python train.py --num_hidden_layers=14 --num_key_value_heads=4 --head_dim=64 --vocab_size=512 --tie_word_embeddings=true --init_std_o=0.0312 --learning_rate=0.0159 --warmup_steps=75 --decay_shape="linear" --final_lr_fraction=0.05 --doc_mask=true --max_steps=6634 --dataset="wikipedia_en"
MLP neurons of a small language model. Each row is named by its layer, matrix (up: input weights) and neuron, and shows model dimensions 0-255. Each number is 500 + 40 x the weight over its row's rms, rounded and kept within 0 to 999. Numbers have three digits each.
After each neuron's rows, "fires after" lists the tokens most often just before its 100 highest values on Wikipedia text that the model never trained on.

L3.up868:492504567508578536521501498460540552510474544471501513508519475440480464545476484575534481506454521531460507428437484504476579497554443504527535492485477530462479451395474517481479535513497503498463583534552537460485519560509469499518586478503571509483507555557537528504451434475508481479521430512526565461498483495489454563467496556437429471564487492487420504448505498524434501507534571510519464485536507523462529507507498585526596444479463509522463478503492464549467536440519507479588580485478480475474461562455486427475501396483510452470532501488546458466487474488528583476517439593570468475422586525522554484453448505535541557463488457460472473410435470591539526487468501504439530547509505519482469517540504501466487491492517527490503538429524515482538494543557426
fires after: "op", "g", "s", "ig", "ric", "ic"

L2.up474:491550473482487559496508541517476529536504496475481468425473460489524534495463491509452501509529532521546422544424476468560572439534492478496490516451552488499421525524455522538536438534519383467492479485556487454511547440450500482487527486490432564477471501485419463517588513486455516545486494467476544543483567482575515598591503510494500510487528548506547595454421532469452528489431515533453515481507465521517513483489450555501534503510531441491539476429528470478532410475510583427526483516574479533498468577474490536496538381440492472513545577561469522466492506461565532512528535460487468512476542559455522546501501527536540515533490477508511517524465504446491425505553521491519437547478476492519464559504443483483434464571489556537403511448481473548514472540526484
fires after: " d", "p", "et", " D", "D", "ay"

L3.up363:465496513523511451519513441491538542537512499456520521509507544555534491454503517485576541546509546466519473559524420467535484449526478507487411477484559456589472514499553423501533467517503523389483456438526538520508436477498463473542531554545455483495526450507510500479556529504470572473527435455503504442514488457453444441442517496499522475548541555518434485450475455412533441506468499535502500451494525566490474603469604509510487555535499502568567570521502563504493515481467454463507558506453486429473504468519547519497459463546511433504478460499499568450569571481557510461453507510526455480484503543454537537530476482473466470519497501539481576509518469452356491565510522543467497434470452514615515524477469513455421477482510488489557476469529499535482525545489486
fires after: "p", " in", " pro", "ac", " A"

L8.up862:462604538358518506511481533515478472529479538463480449380501492541520492502534482548439477507485497448415487563525464482567443442483474523527455462403469509508513522512506485517479481484499512467481482518574568537538460546486494515539489489500509467564479521447469501541431451540531490529516500549444440526523521495439520530454407477513467542400524527505583573481486441492429525530596517488499497450457511502553501502474518548526516522531558522499402470459483547530505508546457509541460535497523455457501495471483447476557458447516491493479533493438470545484559542493545453524536499456589458513469516445518498484510534482558523513484533542561519476503507506543494512464498527582494516473536519470489513494621503497527454541543536553519426593512507436480409502514489523
fires after: " a", " st", " wh", "t", "e", "ad"

L3.up73:494461492503475505500518552559489498513467501494469490496482467496518517534396429533514566541615530541458478452488471447555461572488512549464536492488505503443481449495490478464522505560458541515511463544537500537487522397447529511520508537474531539446454487523518522522514500502467434483493444498522536468478507435487417490562503506500468479504495464577501510467530537500545484524554428495501498580485440477582462475511432477542508454479552576535567451484483456525507485511543440490491477459484489523539538554540472518486488462480559466540556483539494479477541524519580564508434437515440460487456527531527563437497424400500502481421475411523471513512587547483480510490566452532452474518541542454469524522489580485515559488590523506523480451519467438474465562607571480
fires after: "e", "ion", "il", "n", "ation", "t"

L4.up679:554503472487492514473536473483470549464593527480517499494502503480483521481509516489455585496442512466527468465497543519530490555435550518499445597465535518443486507579479540472485509609466489444520455529471531530492525473454540478510508549492475480427537490499514493478467468537479474499451455550480468480505460515550551504534458496454473587490519551522476483504440488501459435392508501561494463471464507556442570416547521483437504539475546400472414450484423489449556436533424517545531409523532519504474480517554448529464515501445492515494488598516443525438539528461542534494475501485545563478514481514470562472516526552546493463535525530545489561481570531501509521526573490497524468506478474522432478519471435519491409479492552516576413533429470487462482539553472544
fires after: "ist", "em", " d", "er", " D", "id"

L6.up382:592452530496539461512524517503494557530562512500436596476535538426441526437545516509532474514523583479535500455445416506591483453550465580461524450582516516566458449527441502472535573464467448497441501549494523517515489489506502495531507465488490477539474494582478474525488528524537511583505507462558523453460531469540507445493466504549484483471490536521513493526447515475534547467515530519485470436519442510484559522553434479483539529479441484528611452472507510554443455566442618507514501502465470477465466485532522415447438483472527507444468478546432547514528484514519499440476469536487542449483542552515475424489482505471489466555495518480546544446515494525480505475544446485494482490614408463488559458536528469463550480458516503438506534453479478549549461511506520
fires after: "l", "c", "or", "r", "p", "s"

L3.up885:515497544540551472563503527541446490552531463545565423468487606513501550472504554475535500526545507459474509552493462520489535491490527438507567502506548541544502525499537542487543475520504469383492536573434542498546504503479513518578540514502514493525461502545430497514497448557494508443419529545451539502521545471432447428516459443490540455523472486500523513502473588439491541474466496450496446486454445489484495526515577474469517481450530484607495473469412464497543459429474531532487513595511506427502439511447477513461546520528509416487578538558511473416473476511522468466477521520549431550523527501454531494497536446503483528479484436530530534579518498498448530500547582469517526462490493512566486444528499510579484413430454556481510477446536480485453470473482525
fires after: "g", "th", "v", "ac", "p"

L6.up251:489507468568500522590499522482503417512448472480418480450471525495563519477490463492473397490528475548516508489493499441458456469459528529485440530479557434539479452518474575473519525548540466539520559542493478510517522441480531469539530525547489522509511585553507531453544533569531519519476488516471570462521488471536518486567568525549565410426437443522577540441463485491485485533466536507453541450449512472567443524499537556465540508468562491520522466408461427502517376460502467574497490583549421486475473538508512507481543550481510403534481527448517543496518488526559519471539511497542489492459534547539503569505510494512442531398491484557545469476559555532529468480520509481465470490472470520508491553509414459485485491526459499540507543458481479455481492482434530
fires after: "p", " b", "l", " n", " s"

L2.up793:533456453538517437549417468499550509509485558470543527542510443562514516535481487490477490520432497446446522497471527534613477541556545502491449439459498552493509514485460455521538475492506511509493494489468404441480487518494555471459433489517487514521499444521535473525467490497501526559541511545567440449534627582574528514552442443513474441567484475485482542506529490520466553505488482451463544418458492536552498499480504498391465497546500465522532479463432390547409461503495506541510500479476491499491540525467545590519506515524485533536508507499473510474490470537548545456412503501529485512445525458479453574506503476531482452526544534506445540511562473484507475419538561467476558453514516521553487473526449436543519458512545427497549546465445479527400527465538537
fires after: " W", " P", " B", " A", " D", " O"

L2.up973:487494492511584442498544452497530542503482540407522485450517511501565502534445449550392498521516484526525459494483505516528515551467441435536452478568454534536541462432528475490544537534403547486509474488570454526472487429498541507554537468447456508466466522520543598476472490496456528455517479538440556515487503446542526457470509540473513412466540560529482518492485495500492531545580544548506541466463523516448479433545535390486479443467472432554487504531495427478507542462512564565454484497518531509466518519499558472520489394499522459484603468530503512461550507492443465504488463481555501453505488502493468452520483467425477495542477549500521453525463544479509540502488532563494502474528477468530505427584508466520440537546484505563550545483528450467591528522419548
fires after: " a", "c", " l", " A", " M", "h"

L6.up719:520481548547558588464475467540491451526516466477499482519507536439501534463480487551465404495449569493500471506577477425517547508464483502613491488494449487454498505521449454530532544525511530531475496537549515565567524481484543458509491508509490472490506479547504445447512466482518438515540526440440494531459554503476429415508500522546490544506433496550460604456421477502502406460544504543474503494519515538520488453546476469513514531478423500509528473491503568488534550491483467443556479490528482538493497560485570448490494455577528407562499467473461595386534532467464506489565512553473505516492607432458445474446582522509514504494475510501458518524512521481510540527506513555529517457471549549552489439549556453488564467584508486447514486493464469510506522447448500
fires after: " l", "l", "h", "c", "el", "ear"

L3.up655:543533436564518480523471531531543508517512505547483441523540496492377499522501464509514454500487582464543544546490426388479523530504464501509500525538486509474464480591471498539571524474446509506508527561511560394489464545474530503544447468522494446467484583529550528552546517578519413505502517520505500529507536484453528494488443477467475563527548491470551529446495485512517575515590480438461522517530488510484476507546477573471444521489542424543466485508477516499530547422469531522472484481528486545502492484600477504525519517484480486563487491486536494486450487505450584444487544489545548438502397513526437442559571517465475523480453493456534441541540490499495471478501464534567393549423414559473546535462513536491514469479493487446523531523473458480518456492478440
fires after: "re", "s", "rom", " w", " re", " com"

L6.up85:386503499435510509497452466499523490486553434532459561492512472520548526469501467448517489503508507524481507505549534535466475509482539529504498477514478473503511477501503508503490520519508557502526454570457550521483560487549537533521497545535498513527513459492515497467459525511538615492469459521433534471492484431545543603588484546569531497474477531533530468494461455500538394527443539585523509410491517468557454479493475520369482559481539551460525406459562477428496415422505525553511490484497567423578511518484509488501464506520526510536483559488496534536524507447498512424508492520503481463449545528476415481539539538498452512509391530534508503468574525502504515511467559490612475466524470454491519523475461428504578506476474528457496552446526469424497515549466516
fires after: "l", " m", " M", " c", " s"

L6.up573:453509496488504480562500506447522500420515566470473515509575546523426462486496428503398579500499429455456513538505466519494542491474441465499495557548538476471459545454543483496521430505503509410491538489458480558521483516565548525574530521433519468491472535488455530507491496538472495460477457456434465474551463473543416533434452465493507485419573530525473520567525469494464514496536566507505468550491508501487515421540483477476482461512497472527440491525420458533462481546492488494506463448513451471404497520473501485489449452490448468557531563511505538482501493525530576573474487572551443523410516506523495519535546466588555513519515513550482546541487582505468514472532534510480568504591485519450588548560481519516417536508579479472507543477434523479542482537508562
fires after: "ad", " a", "st", " W", "h", "b"

L8.up492:533499522515502485487485527504494399572466541424472547502440507506550544458519515542509407456518484520477473447488413533485586477499464533577486561549452510621470527554506513423541562498482467471577569475499467494563466512497432477558492508459452446476560503486471553518469498490523448547493534488479494495533582499523477547481512530496519543452490584531475548442517476512493446462536458531514511547486540566450488424537604455512486531539513468497497515568495517489515459460435482423553482461457483503473531443542477432490498472542506472586507532453526493463445473481543505477537540479512506472551470522516427433493491488567466518554459518525496582525526397489474524476494433551547459515459481496538554516456501537454470501480534441463437487434532523513544546517501461
fires after: " th", "h", " s", "s", "ir", " l"

L3.up738:488432469487472452478539495544491527476508479544465436496526543477521511450405447468503468533518480478518484528511499513517428513444473522456515512415506427482415564478464517444545536510589494464528535525476487507463482509448499473558608548476475561471534525519460551487592557495493487531552505503507512563489467466502479474576451469500537432457518457531480541549510524468567446467546552537544460528510545484483561458513532511527507527419437527463507490501510505603496578531490544441464456512485504535553515428492528501481480561498441565464515526480447532449452498453543526440531455586397468470562527527491452569435538469508472517471587468503503567497618545447504504497466527495456493457480492494508502480516521462473460478505514479570462578507521486566527503485448510
fires after: "c", "ad", "and", " n", "id", "e"

L3.up438:554530473500497447534510492503547419574466546506541447539532474528524409482444435534558489532479455507499456539463393509455513513478546494484484505480439477490552501455487458472534483438526434509529521475490500546450509497478502545514469543546596452456469536538549457471557560410520472581551483482518486439510493488493519480527448506511473438594497463470507488488468464483508494563530578550515525497558547478517525527510469537463555494535462421556382449515460539498505511375566550450515509524490463453541487549600484471542517483487455501503504498498552473481464463505584538480441467456404423431504485513555529566485506484533501529556507478498576532487532498533570463484466487512519487546553495499474449439520457439497512513435541515540517505494535522468534510518504503
fires after: "ou", "om", "ric", "ig"

L4.up833:502470526566450490486404529494442521520513608525476497478512550494493548543509444464524427491546455434514493464504458418476465526506456557475492488494500473476473492557538462531454519505451492461489559536440486517539522466536535575507536528445491520459532515525510449532569499504481469505513520471451512530488505483501419501513510494496536473572562471591482478467555520488534455563469519516492464529523506460466498513572504573421490543522552542518522503467422446520528458456547514497487452442493539488552531467469578459484488524552438526528493471475493512470558528461569549490524448481470489497549550590508587458463513475448533442514458441480561476533589537563546509514569525514406549508518481413456540432396510462529477448557481452486475460502466489521497587541475491
fires after: "e", "ion", "art", "ed", "al", "ue"

L3.up560:513464512426526464516547536463521478470543491531494485506498479485450472475507555513547472433453537533524455468489538490557496483482438586445548554527531524583475523514403577516513497521511441530485482479551418494516531466471511512519451446557556454485515556524422495537480449550472570513463464490418519500486460515536522449439502538457447424536454468483549511451507487491594540457444527489512484466478573466490522528550447498553440436505496490561552409460457433464473510458514486528487516487529536494510567467538511471521532477507555473443522535496475507556539529517534527505496433561477531528483647451507468509505492421516531483519461477503487540511494487464517454435443472499475576494472509453579551486623529518551481529528534572504575522482543491532508521452486496
fires after: " f", "ou", "i", "p", "um", "c"

L4.up639:515446415535482476534476451512529476566538539442469504414481446496483509514541494439489439533502520506450501575441506491535603489482486475501452389480501532517447533506502496518451535443544445551491548471548509552507493518466462440578449436498512518436475482502517423542469481552557506563558525554510522456466497509508550581500513416440457562495463498529568499487487535512495569550520540507479491464527561557507417495510479560476551479525486515536539423508543490486502490508453510565510526580483481483514518517501434533452484500496499507410438441466584463481467431552535511489494417539475569488494538548472455536516565484461454523496558473484516513539581505523432487507518517515501439502501491588503530454482490474526469485529550475594507523462563520475441467461495456
fires after: "v", " P", " o", " O", " t"

L3.up617:567494469525556477500418456514529492474491519544474498433545495522484472569459464525454525544550546485519579520503551454493426471507501521483491526487449508500456565535472454480486554559444513533471526542497527464501503535517491500482488493493616450518512568512548471552524442572459428446515513538512506512548511515450498514474470470510522541481539509436456413443461554522485492534497574452448489530469480571521490457515503525540502498538547491587442488494530445458459528435463538576461487534451405489531470429519491531484436594450476492437515561496574544436480528510439514442494540409535496531509513531483493469485474533446484541528421494517539480481470511479414564525459560504541429499491489590446519556516520518440574477476532511451538475534425477539532499510460526
fires after: "re", "d", " w", "k", "ad", "f"